MLP neurons of a small language model. Each row is named by its layer, matrix (gate and up: input weights) and neuron, and shows model dimensions 128-255. Each number is 128 + 32 x the weight over its row's rms, rounded and kept within 0 to 255. Numbers have three digits each. A neuron's up and down rows have the sign that makes its largest values positive.
A block is one neuron, or neurons of one layer that tend to fire together. Before each block is what it responds to, as a language model described it from the Wikipedia text at the highest values.

Linking verbs after subjects
L8.gate66:123146129141148155145110047124133191134087137123127129160128164116130175064153140159170090096053156169110100130131160103206120156124097157070120129111128134130123059101120096121115118119117128151124146109151080138098111099119182096091125134122113161164121122095080122132117113126114089157129166231082105124121154129086088128105108126127130119105110186154151129147102160166111139145070
L8.up66:128128131121092154101154125140123094124140152171138106112086112090172136183148179125163092104099133145176101113178119168135133139130103140142129080057162142068123158113113112129115105138157103112131086131067150098126131131170084045159118143141140104141105133060122162123114114128131084136148111147145138148151109103129104161081114139113136073087111135187073122172111136135112107137177
L8.gate159:115132164113130071166088121111128139128067116181093125149161120152105121080161148162106112098089130128139150117215191118160147131163137145079142157108167104162167133095111153129055160085158152121168109140132112127118119085133106110138181133098108177176118125125159101112140164148113161130118152102199179144075178170181106053135105103134159105158162160135125158106078091139164111183094
L8.up159:121114136135140147088112107180094120117130154138051102125131126124140078170075153136152088105078111110153136159151134159176111179090067128111090126135083109101141152129087085126169190057099065076103162151135171202090174104143193133125122146174080165087131137125151143138098059121146129154169148102101082141124151149118126103114131102168127128084155115150132111116075091176115091123128
L8.gate165:069134152122102153157146166141164113109107112146122157105179169162099122121138095154096072149185131153128083089154097107099121189104116145116132204141118157123120096082109121142127155107131084161109115169167141137154081139112129181153177063131160096132127117132143125173097135192152145113134178097183170129134154114171064157160154132119120111077130122116132066166074173108126135109141
L8.up165:153132080121151089112126137117133165127117114192093113118123122115148077186212118122123136109127157110155163093137102150132154190124165147147117123173145185141158118093143035196101185125047132119122151128133098132154182114080173125158193155144144095122152110104138123158113117111169156119138105135186057098127177078079126131110138074098110214135094095121233093136188160169117148122092
L8.gate345:117158173104109101103175152129133105106090236153119149108091109092151100149098127135066090126153111087179218122149109141154146194173175124159113131154111094133097140159121123144137120043095123118121134130160170133185121178177133104106114124119077130120126081125076145131094130150120149107065136140155157214149098127206130103165115096109156088061108136160113081154152121141061122090147
L8.up345:150153164127089092066189116159141163125154168130098098110087116109212117125194068154092115149141133062187175089118120114163124124144137205089162086192147142119116171114154106114144162138129150104099158120110185144110174132169117084109177166179087104164157105077122130120176115122095133113102121119084189138129040146222104150134234149173100096110161156129077157088159143137161094104167
L8.gate398:110178142141120122095109114096102137111126174130146139110103144100096092113143123128152133148131145145074116130181116126098130074153182175086101173124209094153080145061159120090127144123101151145146152130171134156101129143116137148129178175194139103155131133118105156113137109162142060150182111161086177126163117131137132184097069143085141080110153100125149119128055099110117129106105
L8.up398:136119112212128159067044144109090134166118142152052117127110099194206108107163140132155111138158101079147139112143093150167125120138041143122132123169171188107091075146143105110157112131114112084112135149145174161149141131114132164150080088159110125113095124161157134152115102085123070129108128082107160121140105138106138124092075157126119156125140158173154110106129092125133097135139
L8.gate583:116145107139165142105128140135146106125158099090090191122071143120135107119122138165059075149126166130186165124159128172156118078169030140055094091159099093138079179106180069088154145132136105125144118117085147084125117131131135122107131123138075178117168118129181106198160119099079123143123113175173126124117142130175124130088132122124166101097202153042130094087146134125128109122078
L8.up583:108119095166122109069058093131130141108153111135115134137105129125147180160153133189139082125166153147152158079142065164139102169112087084077160053137118105148129125106184092105158083133143158201084161130131119113138104207144141137191115122193083179115129125129158138110168136153087167149124109124169104129080160138151112147124129145099147110147134157089098077094144157128140131116076
L8.gate770:127191156109143140074085097132134040079158175092233113167131128113141148133151163113176104167113156141118132162146127102134153112171147134130180140107148116112080094130170135072163134143106112144122126137167077143108150121126135170125125076136112143173161154165074094148098164151115116118107119164135111141132077146220146124123152141094139166149102147076082126135185161051103118116131
L8.up770:173134183168131091130109130119122130091099194156133051119111173185145079172102130162133157067091156087104137088148123150124159109087128125173170142145157091101164179115122156050136087096088112124117084136144117142136142101138154138149132084177137131163140150104145201057111189211096094145149116079138145097128100123118146196099118096173150138184117153120126123095111181088186122137113
L8.gate985:181117156085120083152143086120116129161144142156152110077090170098124178103158123140098130063104113100088096109140157104154133178156107143072103116099147115104114095105182098124132186108081182143174158077215120078160199142180128126205122092216091152104101127056169117156146140120132107126149144113082150084152095103114091122140144117126143097122115154118114122151113149121119161125161
L8.up985:128085095130115087169111157159125117126088157149121083091075160156105109109136095166168082124099136113148152106141158180099116121117180102098153152143096115127070130138189171143158141095064131150173105105114179102123153086177225170170121092132144117211139187090078140077118157136094069082129196168128150110103103126137060124172096136162108167141070145132116125176121091099124134148128

Word-completing fragments, mostly months
L6.gate89:125150128149142150168156158111089136130121077106146074091143164173133160113122131159123125150158186142070152144077167139102125118160126109066153089173091087084109106111175171118125111130146117168106150136164178068106123124104110129064144112081050092066059125137108100140127130089122132074096125132147166176148102149156102107120120187116099121079146191099072098082137119128081049112084
L6.up89:166127052172103157140144115139102176094064158129151109124120115176098116143144113170096125138112136099095146131060152123082143134117176132114132152109172150126077143133141163143116108201112030116117123137084132113184139118133138100146156128180105120110143118116180122129065144086116115119131135077111064090138096173093124117108155144075103112131182116133105078147181123112107113116117
L6.gate178:048115165155119106116145151169101134125107151134167126170152133131087113074093094163099098123101172151137176151125150081130098134101152108117114170132191110155138144094128149064147147130091058084127125146165114096202127151112121146113094150114134089150099142129184138107078081111073109095126100194161114153168097139144159150151077128157174116121116126123107068112083113146086145157143
L6.up178:121114142113182159127108128139110150120118146113118104111202153148130101161092165163126177138157115149169120172124088109157123147137119158153130084108084168131132147145128120131092053142140098123186189119147150127082120117164148099118128127148097083146077097094100146143207135136106161120154161097159049137114136136137109171116144101120172123075077140164068143155199146127134151098157
L6.gate871:116127112108132178160112131110127158132054116123182167113144146189160164139156109091108158101128171057123123157211122154169162106137173155107140157125150114106113144132099173139081175183167048188163093175102130069113058059134091083079142128101097118101112132090144070168132143166129144116128146112116154109147105106094116142179104156156162125113193133102068087060128120132139052124077
L6.up871:140135135123135171118090092080095181122152127135128136187174175150068205139161156097104121128089092126110074181119082134146143155122117143136134112118164136167147186082145131116122102177072098119149160152131123126171141082152159136099142133125091062128127123201112096152115200144180095104113170129188110093103082150117090122124074094118074153091115092138117173114146120111131137170115
L6.gate938:134196116131076116177143138178102209093111104164091123165110157143105106102124078097123147094143157132086147135155124166059170152111105155115121145175107138125136129133143114124125062154131113111099072140144164086164111065168148125151122127125101105117156200164100169061112133130139129086163156188132098186104089190091074190147109130070058143110110147124060088136154113138110102200137
L6.up938:164156125124106094104091176186099116154096160122145056155142121200117120090105139106175158115148102142130089126114041118167093148160157129169115199155121158120138121108090111142150139067069135108168122156117125167099132109101147071095080145139116144065121150108122087115121103205133142144114144132065154154107133098121158058152117142148061149099065133082148097095157121122157156141059

Sentence-subject name endings
L11.gate164:064125123146125104116153135147135069130103163116092185175191113114162084140140116206144122114173086084072129138138159146143130049158126099221045141143078127135108123156129137118157146080057111129044149101098099190118151081151174118161106182119141101124147130148081112086140160115120142138128158105165143131166097102102177094181186150163103084121064119152167154109136145145117124098113
L11.up164:132164175064103114099119123071134154121130088115112115123152115146156053107096047192113101070176167142131115127142077142169136145073148090135076103132114153194156147143121146055081167134102124124124138118143049106163107084134162101108139146145143137132097175136127115150144086142120099140134160126085162182100107132083172147173102134137105115094150169128129088095169172182125138124120
L11.gate498:113129128147136136123142075072122098137149168144109185110150104106163163120094077141141124037154108155143045151191156148159136148065127088196094142130091117185125132117128087088173179112111119142049178079089116140084139097133155188140180120141073118108098119130125147144150153150152105119141132135126126163146090194095116154164138129218121058107155156165117050173192101158146136120110
L11.up498:137126093134127102158171092070099115087195179132075198124081085079165134142163152126164092104180107114146106167129125159178128144120160044168103155125107143128117106137110099128158110098115207138090182105117111154117132123099158131100096116181149124104126088124058145091119157147157124083147121178161151156085112106123125129119118122198101111175145131206131094108126101185116168140113

Final piece of repeated names
L8.gate90:166091121165123118127092155075133145117125200115083197151116113114117122174115174141116079142127160096151060172141168119106115084063033095198110115174084125161139215094128088114103138158151113095116136095141069075178157125121162124162159100135105113060174113108127143104123136120145142108148110138135122113104138120146114068084133173135097146115089154107109104108145083199137090149118
L8.up90:173140068149181132048100134079091122052105200152105127052172176094111167168109141090105078094119147087050080154172149106095103125156161129173146140137134124146137128106110109115129142145153100117102115098106125167107096150067150102125085171120143116109170113104143175037118150145137162117208090143119137133098125100135117096161132124122148100107116091152134140139160134127168136131038
L8.gate250:100137119178115173106145158094157118109173099150122097152159146111152110102109135110116015052145162118133133137126150149070071107083098162156102131134136104119148161153125123141139109112099103086138098107131085139143094116161133154082110145098145134120156175157117170016062136101144186162117076174109168111151145101096111135139147162146058095079115167092119062109053127181129126108114
L8.up250:130184054128116176127080176176123143131206085078207140110102130115137146176193114111132091103119156127081105105170170164187141138072101142089165102050106164141054125189103120138117137135140186127102127177148096131150106097169165114122074148143135128125159112097120109159089137121135067137182039136152128147083119141143116061131139094149076094096108166174107090119160128101129150085112
L8.gate267:079133126149145123168113083086052144093179150144093209087126046079154142135161140142150135164127125107125076138162143149107132153107118119132094100135092176114129114074125100151176166030147133193109132092119106149142130107121193136137145109147147138123147153152124105112156145123136112116155123134134126150099168134176124117144128119123091125105134107151182160111104090150095093129090
L8.up267:100116065134086115163141118087146103080128102099063143128150143109160165099095212111154104087211144119171092158140158159055119059139124102156077114128143150140124112140116130152158124043072094107118191086138099147154124145218109129078121110148157177130112141135101111116081156165094069158119101128121151151132150121137127146162134107147161083078080101168142147139129067142112139099054
L8.gate272:131157133076118147170122106061180090125184159191078117115120150128176087142167175136092087108141138112225124071116056071098186082103159163167160046182112202132159136132094128070128131138112172135115178098130103183132152122087122142136118142166172129119146111136091201075115131140128160075112134138103115137126147047100118098131188127154127142122115128176159089097156084165160138124094
L8.up272:153144105128134155082119151074174092133078074119163135130116117109149109134185161158101139160142185126150128142190066108139184086129136157143144099151127155143155166117127179131119139060129159132098149108122113163142124112092121166098132174162188106135147178106126148130156142139120127093157095128125127148101177106144154055131171139131114109146149103160156075152135165209147136098078
L8.gate405:128122123126118099156127152101126170102109140093125157104171112192126194115097104097141175116165108144204077118149137109108112139158145094192094077146108115108088110158127102137147139160128082098092056117123057090161102179150122126119122135135157145087119103081112050091152140114166137111087172156164179179098051183110116138125180147078157092067172141122091155161127057113141100108145
L8.up405:099121128156182114154125169055140129198159084112062105113134096134138120127182132135073109134125130085130120166171116154135145062147091124104151099142122101118117184154104071158092130082107104118134179111101115126134097096066135151170112104118109136113126148123083115169145106123143085195138128111099152100027151153142110105125137133118138119151126142099147091045093129178197157107108
L8.gate592:099129126152102085136094124093105137107212139101086166102099085147174105155093159118173159168199097109178124094125164130159151097105166128156143142186158143055125106064146057165148144135212130111142126087118086141168124123083119164106122179177143130122119117125070136112175153124170120102144132184125146120076117097169147123152137117135134115107103135104068130127142098124132101132178
L8.up592:139152124175155134139073145139123140107126159136093151091140166159105091063104148140094175119148103128130165046144095062160115086162129206094136119128087150097116144172154085163128171111165136147059112169148114129148153109091147117100169092159156140090158084125136193108150171098159148107194156162101108122082116110151128138128110129094053119104119152165149118130171139145089102104148
L8.gate680:074139124193140106149134165099166166112120121145099204118166082126131189106133114108146149103114165110121065150157158187058118105141072123111142115137141125148132158118110066083109089100171113096059154127095112103091100141129155120057091109056109145130120115122164137152129157150103144124169098211116173111100132105132105104158165149123143107063096140161146119116141144174156130095096
L8.up680:106152129189094079110106122078158123059123100186184211116128121070166117150125128114118098075070123117124128138160130154111145147056122137130118117076141128155160109135143093084057110175135130083133132141104093147105133111097142138069113103105137173137137137105118123131123148133116088107170127138115166130086139132176060142101187110136166140083117134201154130116124112151115149095047
L8.gate981:066093140160125091146110103132177128094112129166107209146100059065138111096128127125122100084150129144120064161133144198167141149099075078149093110135126129180117148107103123074157136098101096188123196108071116144162153142134105145101168136158147146106117121128096112159135119142138089125141123150171123165140136160132073165167174109116145115094168080122114086143134072137091121078062
L8.up981:120182129120116112145121070145148114098135090134116168131116086085193091148108156107169119068163156178117077144130133116109117095079110063133130091095127152136104105163147144091116123074133150113087192080097113102158104141105116120075162139142116148147131091126177137121172141130126060083173178116184164196114138165152073153116168150145106091143198110138143089125157074189104108084144

Predicate word endings
L11.gate476:134129102077087082099077166091095132116109064095136051127211142134155133127097125098065073098141165129148133112122090103088139074087138161117147164144180116105123148126105090160130148138119116104131189137145084149088097097128095154107134149098126179204127108095108125127139182095124062131100119092113084150112175105154143178068092177145072129186145123132095129132121150153099130174131
L11.up476:117132109105116100098164129069068110144126046157128134166183161181193115128189120163084103162117129150142137143126186120192182094075113096165116178178156073103192094132105146079103158147158136085113128082114086098125140129110140147070142147110107148138121070128186127174084152100081145094154086102120134143170144128086105184132085193154141154102158160117151119098062184158114099111115
L11.gate1022:143118125056139135100083125087126168129166072187133117113141181157116099100167114122141098063138214151172093150146142163178177081158162090155158093108079178093138163126161128187092089120108093113093126048166118109150072119173112158166096152142098067127084108138116107150126115146081085133135156065170084147126175150103128156095111151104135076123086205118140112143117146146170099125152
L11.up1022:108103106141142092097073161085111069110104097146177083142208145124148083146109053113135086110103134094134123124128092135101163136100055090108141167130108185099167105073111161124143152089145088112116122095098127131104120137179088196154154107061090091188143140100147124147172145115117099129080138094095122159199115148072130137167126149132101069135121107138106139165107148106097145132093

Article-subject reference as sentence subject
L6.gate37:150153170082085150128073140112127125150105127146069138128093134172170190105164196201123144093134150152162095162170111098125179062121158148113100132134140062145161136191120094143105167093109126107112088073140142125153125119097174159095164130118107153118124132116112138093160109134135170090125092092108051086123089173126115139125153115120158099137152181114155103104170058097131182103133
L6.up37:170137156130142103115168057177110144134131103186113120119114138097123171107121181223180158164150112100111103107127112076104087118117145136142102043136140113125115149139136151115124185062133118094063110151116129152104154130121130135110158123172191105142119138080169123167131125154205139152145079097115055142143108140155112107151127071120108149144118117151117098150122087141120131102145
L6.gate587:150124144115081109100138146169043144082143136154124098098152157146123061175108115078119134127142098067114143099113123106094132077074072146147078091138139147109078095138193038131171124116132086094132158123202147173154167146155123124134145118136078115090095100091158160104161122177145099130073087134088141137102145078113095032129157143049135115157122171124190107113192076155138119152218
L6.up587:194182177093117104161153103183126110081078183149133096128086125119081169136136119148086196155159141100110142183099052120111155098074128114095141148102107113124140135175098113068083105110169124128032178123059090112142084097077167079143204145108151107090175105147126113128111173135160171106141094118211131118067166150154143096120126129111199119084116159143079166085134103127102095083119
L6.gate597:139107167146190153108178206155130168101145125189130157145113139120148163144164141060064150120157086100152097076108137117189103064115151126087157086194153140143151209121202080144111120098135120152111135060148136101182130132117168136120124167137132129174083114050131139097096182072128048094123108178139142110113160109105110156110120218119123068151117154139106099122120074127195139096176
L6.up597:137138136116071127140139138148094183125105200100109156107141133118144169149122120141061122093111098142173167118160121101116170116002137172135075080170200153133143079115135104021160151070073163102129123126076132164114173131131157140102152123112122163111105155061125144099134137125168049202095085120030204124121102174127122182138120128128164148124127133123127098120077102142122151113123
L6.gate759:055125097064088122099111119116226063118075139132137132090144144145196176095119141141098091139121144089104156081080135075148162131096108174107124098149102100124075132122153174114072178138145122157086174122142172139115132079176098144180119137104107074166158121073145133122109120134074129123132173174102160107112155107157109092142107112140101146141079118173134141108154104122175135055095
L6.up759:132104104103106102098196115134152140133106162102126110128115115133142073107118180165186116119124140143150160134169171148110106075150198104127068096090116152101104062145124128134092112092110201180175157140077132135194171101173113183143088149139142129150127135074167165176141076137095064163128174125101114157117132165154124112182173126169110172121058090148142113113157152139105193171191

Subject-predicate copula verbs
L11.gate54:168121154121169089130112110159175117173091137161080170097111115178081100174110152096143121107146091130129139150104154175139148161159164105204151147154211097111130139179165138156098152077119110119150120155112091163149102130157138100114083155152178081116099078101068140137109125196160109095092097096162114137089114136113145196153082100114122137121171128054106090137151117136171101146134
L11.up54:177138082092102071174197120112082119116128116168109112138173111130157193187101190169134072148086180149117154119116126182177161164141156150130157149102173108104131113076162168112089138104185154125110083141141207173077115140153154122090140094077124161127207117117051123140128095132118128134127137170161162168149115117161125189134142152121123076185113121119132128172116070123135152142119
L11.gate326:178145149113114082081093088127143121172159122142120147126091136181143140129102115087166117162134093108107148108131184176163098147165133140126089148129061106115109107200064156104099173139109202137121156124058106117078132145147144100148166087118048105123147125170122142110135132134117125072111134113113125142148188133143129127131117100100143139181100106072191095099154099091160126042092
L11.up326:091150096121140166145132117104144111090155124098130160097120127084112118096148200088129130074142153093121103064113149108176138136144096131083115148133096133095130096165119132146133136190128157112138135132168111095133096124150116161112139144105137126181155150113168149100095169120203105139150138144157122096109108156086074073125123068156105135150143100099110133141151105147143119099155

Verb stems and suffixes
L8.gate438:171124140117127134116139116150143140138126114143140115162171097157147105142140195133084008142092134065087131170121126124142105162108120127145127159115143133129099107042125187166062137096094124099102116101155100135135157133175090105087119177171106066176093139108070154089106127080075102095043148096089105125143127114105101104163176100173135151088101102099067088089139110090145212145109
L8.up438:127199150177153167173102129086164115161161089170118141098086112118149097190102165080076120117108110090080192141125112115159154162153103106119121138118141129143113124134175158119139150144119140116160124103169099137085121168100114145097071157135154137073144163155149146159112099112147130111099127117067075172128065115145120124158125149144143162129163149163124115072104149103124182105088
L8.gate487:110122067132159126154133112118162169073177058143126143147160158092193090114130054121082127109123144160114111127116125135106138133191099146118108140109129119174174101121087195055073051140094126136131121128148128111121103127146155119111122137132140145151098167147114150134144166095121134138097084069125102131055075129071125111140106099106119079125111144153152119093094134138161152161133
L8.up487:131133123188166074124090146111133095103087127149131147132097103149100159097112135144165116226142152118139134141187118097067119144138085186106113178156098128144109103121099169145125153136147097135071129147201081098089069145149216056146156134097116101149138097165159142097152089123123125152109049128146117127127155107185142126123084142159124184122140109086184149111196176150108104093145
L8.gate551:121104095116116086193145143086106131169134046061096101096158130122138148111139114183133109127119149163163111155045024123133180154093109133134149150144103161105079114140120140085163166094144198106142152144156169119171135124107150111116156147145098117089132139083122128127108102090084089106103099102125096114158113117171126120122105184150165136058122128144146060127111065096179165124085
L8.up551:093100110147065083067138115128153115132124098085148140156136160126092087170125096161057054088120124156184206154142147064094175142119147145163115142083138075184109171097160147155122097134158131162130097175142047121130149140110165128072159075124125130151108181113155117115121122112121156138143116130145136092181141099137120135144163140123065149167119161109182129171145151148100106098161
L8.gate629:134085085091143109140132158125104095150203140144161128117159093127070107145175119167093171173168098119100090109162108143100148119138171159113131175116132179120145120118073190143158189145092161150055183094182134187104137093145123115161112122144103075182112145195128104105124133075159044113088137152168113156155113098141111161168117157140136165086104107160110124120108129097157204144213
L8.up629:126108124135069114092099145084114129141165160095149167064070145149142149131112168185163046090126088118101137103162137170089129104120076131177124102122139137111134124117156153114092123110152106123139147153082125175084121137107087128096169122098168120195120151169109104195115107161129067092100150169124152096119110122112134090069102117137131132172119142101207073124126109119162159176135
L8.gate665:132161156146125106109172133117079153118045160082166110250101099133125160123119209111181085134145147154048085120145077107131116030113141140080089103184139141107144129170143134090067096141196092106096068163149117110118148036108145139169136118091116139189149156128172126108160066132113116121092110131104138169091140128153114140157097154163195126091139156135081128146187093096104127096131
L8.up665:156093142173111169074126105168095101109163177127148144204106098156142134153164207113121087136149129148116127047111129119152123152105135137128094182197201069096134184157138121176097107167201073120176151136096139122128134107143059096130107072154155122135108135141181166141116138094104117141157083135163158182097156152127129107082122149109090116173148120158107157116181103107094146136163
L8.gate730:143158131182166145148150114212104154147157116113122098117138114139186168155148147181106094081153133166120126157164039125114149132088142119131112112153169065181102150157114208117112139160057153086122111081090111141163123131117111155195094092122144133122157114125146068118149138117067146130114109135132140067165090127214126162127093137081119182151192139158183127086184164139154127088066
L8.up730:115140060161121072097125148123112132135112109154161133145089158142083098074152152124114078129090119113183154135150119102059109081117185148190068191152107186136064107097124144059061121098144148126180172184175112091089144115109144111088165129158116098158110137163116102143145097108152148138094078114102154118077131112101150082133049127139144135132093163153139105150114096092108147145161
L8.gate829:087153174172139151149234144126067110143111101140210117117126107119117081146116164131146124093131131122097151165105158120093120094104143117121119131109142161140180134192101109071078184120159122087106119112160185087090199127132122105051109100133107089116158172102151152087093102119105178105105149095143130123150114143124084178131123124107168107128131144165143166170145142076126135103088
L8.up829:128140095140150112114104058094142102152137157123157137143157125100156118095102122150153138185153166137162120112130143101131107120108161080046097192146177107140098118147124166093191108150140162184080054137132121138112146117198118121197163158167103092149102135123143140090182097128162113118130149174170129144127115161176126116181097212143119139096084122188074134121107111113095115148143
L8.gate957:122100118092127056070168174091128118112151171159141086122101101069134110061144162097116142145095132142053125136121116159155142141103131055152149156074146168119097091083168125160120112106085100085108119082121125138188137153081080080136116139189153083073095121137136098132141121104146078155124136089168155071138136107160116149096124172116061201153137098090068165182157121144087134139150
L8.up957:110116157140087138168140110078109155080139137093146117104089163115136159191117090106106133136053158092166092122169176139142138084079122144145109163156204129132174153138101094105158120070144113133165146113139132152077113090085164077145104130184070148095140124132168068099109163132051157107137133178157148127116107086127106088137136108112129195209135138074092123151193138153133146123204